Weights of a small GPT-style language model, trained from scratch on English Wikipedia: width 576, 93.2M parameters.
MLP neurons of a small language model. Each row is named by its layer, matrix (gate and up: input weights) and neuron, and shows model dimensions 192-319. Each number is 128 + 32 x the weight over its row's rms, rounded and kept within 0 to 255. Numbers have three digits each. A neuron's up and down rows have the sign that makes its largest values positive.
A block is one neuron, or neurons of one layer that tend to fire together. Before each block is what it responds to, as a language model described it from the Wikipedia text at the highest values.

Description: End of time phrases
L7.gate522:148225116157119109135097155052151111096147139112135185143150131144130131114127150121103151160152096149155137165155095116111180179129131148164042166145170128098045133125027158078130120151136176165100115255149126063135104089166128103122159075063143193126150132125170098126122108137140171170148088159116102197147126134149124150148069078157139137107124157141146144158128111099191171126072
L7.up522:188171078155134135114154119131087164086116145102073155173178065085146107129181150095114136072152115135183051125142126184122096129136119131185111138043149155079124101139086154167183114130142128152161097181136160114121122110149124157123115162168170116096137146145093173091152139096136113171106149184104082106188166106168145163129157122121148052080175105066100122140101114157122101137129
L7.gate524:136156122157142176135141115102096126108117109162087114103127118140101108151172145128141193157106122120190152131120097121077118117091167126145062070094101204096141153144008106141145132101133163105116122163114125164104095139104088153158110125144145097075093085129106104179150123093110138097180088095121135120146160122110105130124107104136102110118169124112129128133158126160121151125104
L7.up524:152156098118103080168181123121134091163090140143137145112155063125139139131141098074103116122168099142127138118165093114153156158122097176077160089143184152134055108146080124133159131125083093112054161162109152143085135125088097119124226155148160137141133050137088157051123078134108118180180085125098128111200178172082127189117078107094130113079126156168079168119125174214168095134050
L7.gate932:135153215134202110109089078147165107109129119141101083162123113119161166151186097091089116137145152128160147141135188168102187140118146093121077150120130140155147157097078104126090144109079146204105165174155163070129162164127081148123101115107091096097121108122095118138137124114122162085141146089175102120112143122144146123100102141168121139121163120114079211144116108144127105166113
L7.up932:089102123086104173151180097155113129104114173112057131079104143151119134094096156094120109118133020112111059124100165108105154151086115098105086094109073200108099154118087124129157169128111079131133146095110152157131158109111125094157176084083150139181118159146154083123133098073117137153095103176178105198077148183122125080160102107113116160087071138061137110090151089078144075100100
L7.gate1483:173134096191161124089160112112163159150127082157152135115146153082103147097173072144108129100190111077081188126146121185124107075090174121182096086136109166155139156132153110136100171170110154144070126161081158085081181147144164109141127141116109122147133100090136187125207111140106129101160084111155109166118133093119149153113143089142187109191089189149118161168101160097172038111142
L7.up1483:165116125082147144129169175145168090077095131098174100147089142129132085129146142071109156181123148128127132056121134159097161106130155175072112159111135136098069172145127098192142113147158111164097151161154110165135089186155157129172118154128111115060155188124046119115141170130153104077109191100106146101143035135112107111163102151179108176157153185172164077077116147151081108148139

Description: Latinate prefix word-starts
L2.gate74:073151115099123118131163109103149096155154151148150115174145122086173137179167095128110141127155063137120134093129161102117106106142092176031105117147057145187143160140124116154156116117084093120056151109125147103119132187169099142154176111178227120159111107156098115109146101176172132170176127140184131110088102142094114146118145129117088166094134162074101094065108141146103110129154
L2.up74:102148142121130159131133130145165148121157128116137149134124163094146123119118101184112083175124128088112179239145109146140149165152109129060127164139131110137122149060044144207143123216137113067122140115122148168059126124099108128139122102091122200173106173124092172045146108127148110193103100130100149129140154126120097126161117143172114145137100087129117084136107119121169111137044
L2.gate111:095115128120123155131183121109153080173186100101090104142105136180144184116139165086143075137110153094195123088174178174167145161105098170102102145106158075127087147178063143100115112112131137073116143174190149109139134129109103125163107168126132138126084106156146078127126177163149143176177129101129139091099126126167145113083142152127164132126115110196127067127113122114141133135087
L2.up111:174195174158134163156097090107111122086101124157101112159155078091116124121200137143110173134145117104143112224101096144105085167157183154061164111125108175099139151102141090138095097195123193188165219107113202138128214143151150162181112126159178101155116116188103095136126148098121159108102125076150099166135054156187120157119150098069111077093138158099113120083129103166130078133101
L2.gate359:168183102114144102153110107115122113110061166144158115069134111123165159142129135160128115148153135088142171140108106178173086058160100139133072133175158079096188143116158153139124161180150154093210138113095098145123164152147137109145165202134113072153130132110150192118089081133195118131167125130094122173106108123113138162125139123118141104129212126144118124097050080082127108093166
L2.up359:053162139129168120134145129097128037098175147148161156112136167122110132166127103081191140165136175131080163164085116064104113138114099102104083122159178131115094102133172143142102152162164129130148139099125115137134159108086134111173071131141100129178140077088175216111125176119149163109160135086165117119163068143142180091143178092110101142164105067111148087110103101098178134105116
L2.gate429:113127121122073143097157122137053157134143073082128092089141134122203134099093096134177108112147131067104094156147099114138158148131102154134159143121157173155152075164142132087091156140115147145145154130148162103110116140088145145112114150105184107161109085169105143140129155101143132093132101078127099160138172113158142154116115113127167195127137150148179136104121044096173147126125
L2.up429:115155101103138095119130127114168158146167163124070148099121154123125130184154123144124105171125141104141140100088109128151150160147106119089103029060130154167142147167078099155121130172123099127053140117120148142092154062083086185139116091160237127131116095120127135106156111120130121101094056121182111120111146169120120152161161083123126112143068088113150054165126143110178138102054
L2.gate486:143110160100110131142118170106165194128134168107124112147118123088184144146142106132138129093105148087060112160140114176145112138137148079072076111137108128134092114071153122123141176137093145128181133146145117124169115148167104134091129096104134132168155135139110108140119161118185134106154104168123147081097159040091111198129103147089057130114164143130228083104153105113099105091082
L2.up486:095147123141091145140084135117124186168181128145129138086062135100138127113130103153202147114151154075160189076128180175115139133154105101144114140115131157084143163132171149174163147108198161129123102097112125105087114109152123079147057133113119133130164145100163144167047133145121157114093112130116096120153118100092101147098086104103113085107181122097178150105140114120113093103178
L2.gate695:109125159094113195169152085132152179167119092110139143083123121177170169103050145182146076129157113096132117115132151101188124108229137117106113170101141193108149127155147121137117144179122161121167142113147117111103094128158106137122123114171137142163153144098121114168139142117192153139145105159152117111088074178128184188116086134129119162109172112092175135185152098110061130140097
L2.up695:207133088107110136150159103084152163084107080101098127199140124120114071133162115136135089113184100130130085109088127110149108066161078133106136160144137094130129148141169163101074094132140139138136164088127112155180172161121116156174100107131161151095107155070078084128156100119202134126128157092109149157206090151126118095120183112099130081208143091096132080141098147127151090106133
L2.gate949:119108116122120119080097090103132135140149124089107214154105146103190156107111154100114115145151090121084111133095099162102151098147099149132142142080107100141121113167170108096108145111070065129097073137127147170133187115142106088172156128090140066153122130139094123098131105103129113109101127125093131095179073113140172080071144157147062158130116150141175154156146122129118113158073
L2.up949:084116153145163137151171134133121149208127124131133082139141103133098155066146120135126133149128093111140121177113136206126110105129143096096107123138175166179104134118160103157081127154159140183147117132108138170154185114065149139153150131080139128104139125151123153151121115150113130111105137139090080156138139103071075145157120115171129133150126083103118133096099041170138122096101
L2.gate1158:134172120101131110127132119143125151116121085081106078091134134117144137129102119164160106125183082134115099132108113126099168161119154144114150078139127156104152130123062157109122184164116163108139166089138146141116106139104099182099113146134127154140140104159132156144160129121126126137168105108121162148209096149143128147098187148136095121080170219165178075084119140112116091153088
L2.up1158:173127142130107155153136076160214148112121148132123106101118106105131171158120140110153111127175099122079083159141141159157082097089162121144171094145085181160156119101116174110151115124146138138099128127137130153106109107060081127138130151131174166124189086140118138152172190126109097138201107142083170092137128129128153144102150094167109101157093209115152123125102139060143083126076
L2.gate1189:100117113099133182136039115101099147124120141138163150140160118111126144155148145145159132109193147044124132111183109092149167130100069167064171114122163120211110141111174147073113163121111111163159166103120087106077148152119088155138137155098157081132134113042151168097106179181145194137172088112034104156135063085135184143117142130132077124114129146204147140152113100170108083189149
L2.up1189:216143113108158109091128150109072099088121140092104108103149117132106092119095092142176143169160142097155114168098139156151062104167102122086096143174164163177095205098134109123128255131171153127126138158106089143167142141162121107126167160130137074158093122121092154140160129141139150143152116171067163151118152122113139077107116105115153113145156188172066199139128157132144177164070
L2.gate1387:092188196083130128141108084116150114184132097109136113100113122117147198110138074161141108115204132105127159180113136076133136193120099131115095122112137160174152031116108142105075149204146144153098142147136150077115115184144082113058132170100145162106102153073109123088147172167169167082117127123115142181187129115156175077134123163122146076140132148177132142162112087084163145151080
L2.up1387:070085118109099115114105080165132105171140108129113093078101084113134121186122124127113104186158141094120141202128154108114106139123117139108184120144107178168049147156139097112094207150128160187079138178114128119137126180107156045117155134129142129117101122065114147096077142094173094135172117108096124124126148101211129087178096157152061134093099148178143162131119153106150167114097
L2.gate1764:163202105105091122160142073108140139094105146100091113141106087161163098058177077148181143177189095065126167168078122125124094148149079135150122187160079107116112114120137167134076204098102117145121105176137114113096154214155157135193176121108104128139138122103160158166146125130140137106211104140117081129167102117151154109135116170076123142130177088134094160135103101141143108139082
L2.up1764:133141106099160098105098096058158161158118088090148162056141124101148152133167073112107106113183108113128189139140120131162122155107102107128114110165103133120058152125138098061087076165131154149200109133112125095083134159153107130159111125105090138105118140107117139225071119130165097090134066113082111041140103099150164168098112088133145181092104068080098097109126106129181064103112
L2.gate1836:143146127071129122065175106066129160141115119120122105118109109092175123104122111141157107115128096178177129132165162160112073102150117155141131158151119101182137085178075134123124106147167176126112108116116108121112189132128102147112151128142139163155119089139123151127097188124084138134162121143111158118218153153168135135123096193100096097102142140130129140126132132104178140163104
L2.up1836:117150154121192077142100115163152170134232094107153114113081144117088100147147155146184157150127059070171181100123092163132139139096137108131137129170137127192145104126098129171105139113171124128110160128068127139178123141076130160135130163101127172152139071112126096128135135211102067122169167138066055099079070110165098094110141109133096138118121186128131067197081116100115131121134
L2.gate2020:136150113139142132125059128108130137113118135137119099114162134122172066067152123099094131121156125105125136089121158125146185105144137135148111127151143106150114102094130085097089119118175103152137136125109181093116071145138106124139210066115118127122120129143102075160174151121158162119103090085098094182151105159137112115074061143106134147128179118103145153115095121107150146141148
L2.up2020:138158117139146089137059115096166149117069124061140102085122117108139122195125174113088113144126148148121188082092154127139104120125104094201133097125142117112110122184143143221085086175093111103068099172120176157121109128092114144115119128114132132149118149143156076128092140117165127127037095131130096154121165140159101098113102127109108087117167138082110170085111106123117134084111
L2.gate2104:123168121118075140103132154069115138179137145112147114135143064099164136153094101140142157104139132147186135089125085111119164135095104143094118144128090120154145113115076156177122117137151116087108125099118124131131122110107067099141158147190160145159088109039094156162114155111145134156145043159141135133127141093179071112046091136108083141089150120122121129093062075123181098169082
L2.up2104:156184135087168180117154149097151186155117150112159137133133060087140137136104131121130090157171170082141145155126096094138190099104072130104109155170120147124098123108116140100057163151127173081142124156086105109170068139086099144129137117114140144140142125115133192140106180099147105122108117159105162152119137115146115099115114130131117154164101156160175108105116121069195099077123
L2.gate2163:144167148068159140125129145121101166214152147108083185160148066101166174064096156180137101108136118078240149125123095151078153140163089113123079118159175143127102138144160175090135127164152123079105094112142112095104137142183137152105130138139172157155175173114102186089111144141185160192183141134106145096189078167141145098117175151112084095147130138082194135187061127135136121140100
L2.up2163:112112164087133111104130136143144143133115171114107166105129103079138130067141130155102134127132071110191182127159153173095144119192118121114094128189170157158126150185130136147144090116152143085095169112125065110046161144124199141104159185133168175173127171124095161098091127122190127152155134125107154121132092166128115097094169152156093106147095156051183165189092072113137106110086
L2.gate2179:153119186087137133142138134097127105119135165114131229108090099084171084104099152145139116133210099092164146159097185168152105138119141121117101158133107130135128124159102104169117102149146130112093144123117151112099148186118089185170120125097106061132144048104136137088124168138122150128181101123109121115151124061093138103126156137095130125110138177148117164117068121099120054154137
L2.up2179:097100170220147120111153172151113157076146130195137149140136134108074136110174164134115096136136150127134104145118123149168130158123167112144151081147075111141145203107158137168076120151143146156119180127182108136131121093081142132117106085118074141145129131133077071114172088142117143079125116100091099136107109119110162120121156171055143069132106106115130170105140138114174137158174

Description: Word-initial fragment pieces
L7.gate508:089187152117116165181158131116143040081145141083161112147098101090113144187102079096136146190146045082109068152110131131128111079118155116120120180126151130144114136143134128138116088188097093164164105148156095146090171125143096144124057120105139122100224092157105153120133157160127210109134089064115107132166101162078133073110116094104139131150118167133115117125058095138156097131108
L7.up508:120178166157124141100091110150149079110116108088096165093182113051105129137094068078113085124151083118166126149085128149122139024132125054032111133113142104126142118087121085156134124119141115137151112137120133197101169114095046157097128105152118103158140139103144141142157193076052167134128121171086093155103154147047180164091135101106149144131205100115120093111134076173130110117114
L7.gate684:109174135150121134159083095139127100121060154075135151137175154197161150156096147157140131142112135138160099198113136100121134151103122138100132111152095105109108148150160118145106124173102150138125144117098158133166178191123121134084209144094160102159125123150165153128125147179118109149099108105127184144109101103084153118150164124074054080112147122171160095169069096127120130145132
L7.up684:110120193109107118169138102131082102151115116141126102156141103142108135187135140154175092129084111127139065189118141141118122111099165159120164147063079103175155098106140089191089134091135068108144102098125146158104103126137161124073078124112086113181102134150184172151128209093099145131179163072127083179126106104189136123142153090114079116150096151108079152124102158139132116145143
L7.gate1222:096153123101159192104128159093119082133123193133074189000097088097167081162072188116140150134123123111085155060117108171094114130147126113129060106156192157150123156103137164110100110113103127103127075077183154182155166131151087155105122119110167186124100135127094106155144186150109171102147123154134153115166159110132107132070125126158109185090139103184175160086144159214110120146117
L7.up1222:126167114108132214123123119083104109099099193066119159076102123102102102154069146148125148132140093122136118193156157140167161147101133122111130129150182132100108183107161129127124129157177122128142129073118134201081107149168186140124106182147111134135137126186107149186146142129163142097065125127138177133123179121157076072072126114151153140107139090121076109167079148129156161174139
L7.gate1234:108149138113119134147161084147113111142165171125142136128174122136123126144122094163095061121117150119118077133161039142127147166201153122121103147148160118128159116160084137143144129179167128129115131132129175132098118110163125166072088068089178163152103094159160107135152166153137190130153116174112121127101103119144106126174113053111109126138112151135098112136163075118124097183123
L7.up1234:083146144166117161131157085186196079201180140130151143133131072203147131196116096151115150156101177157047131114080136113152124192183102158091217108136132106126090156141124134099158129128115167141114141102094158112073062024118128155115163111103106171213132094112159184142138197146145122106089185151187094121118122091136057118153075116125142077064103136109122164075145189157168102085092

Description: Year ending digits
L5.gate1221:184133163132130130132152141101104185154180147067178138107111173198174155082101131134154142133103162115116110143131134131112155073130163104166111163098157135130118068132095102122152122077111163067064115172157157155112120155151084147116110116200203145115139113097099162092169135185178148147141137092105161087117164132149160102135146121177088065144108143166149142173142161100143112168110
L5.up1221:090144140083103119120105109141134139118117120141139097143102163143128116172117081114144042128130131150159116152097130119102156189145150117054151090097067101098127091121129082126138089147102113117137118107133162099150161074074118177159089083138089064108150130131143117168102163126139111126127140141160093106144114126145099082118109153108143103076180120098134164169112143138107126134147

Description: Comp- pieces and table cells
L5.gate1460:178117130079122139128204095101100118145146085133150213115087050118154150106130150160133134046124085048094172136085094107116161132139117112126119106129111125114066108126094137074127142206088110106170124102112169135169137137155111114150065162155173161099120128135066163108163134126140154143120131144133107146197115118108116167129126143158089145186171121168133123111092157157117136144124
L5.up1460:139140167084111157158182140177088130107115151143145064084174216148135227051080153078163165094150140137145171207129147120095114116132115141158154123155103126134172167128151081139150177135134132087120124146178158131147120107072096099119161178113137097107115160163143086134143086088145117158118113076140130136155146120146179188169214135119177190123121113125134162119118119096131139138096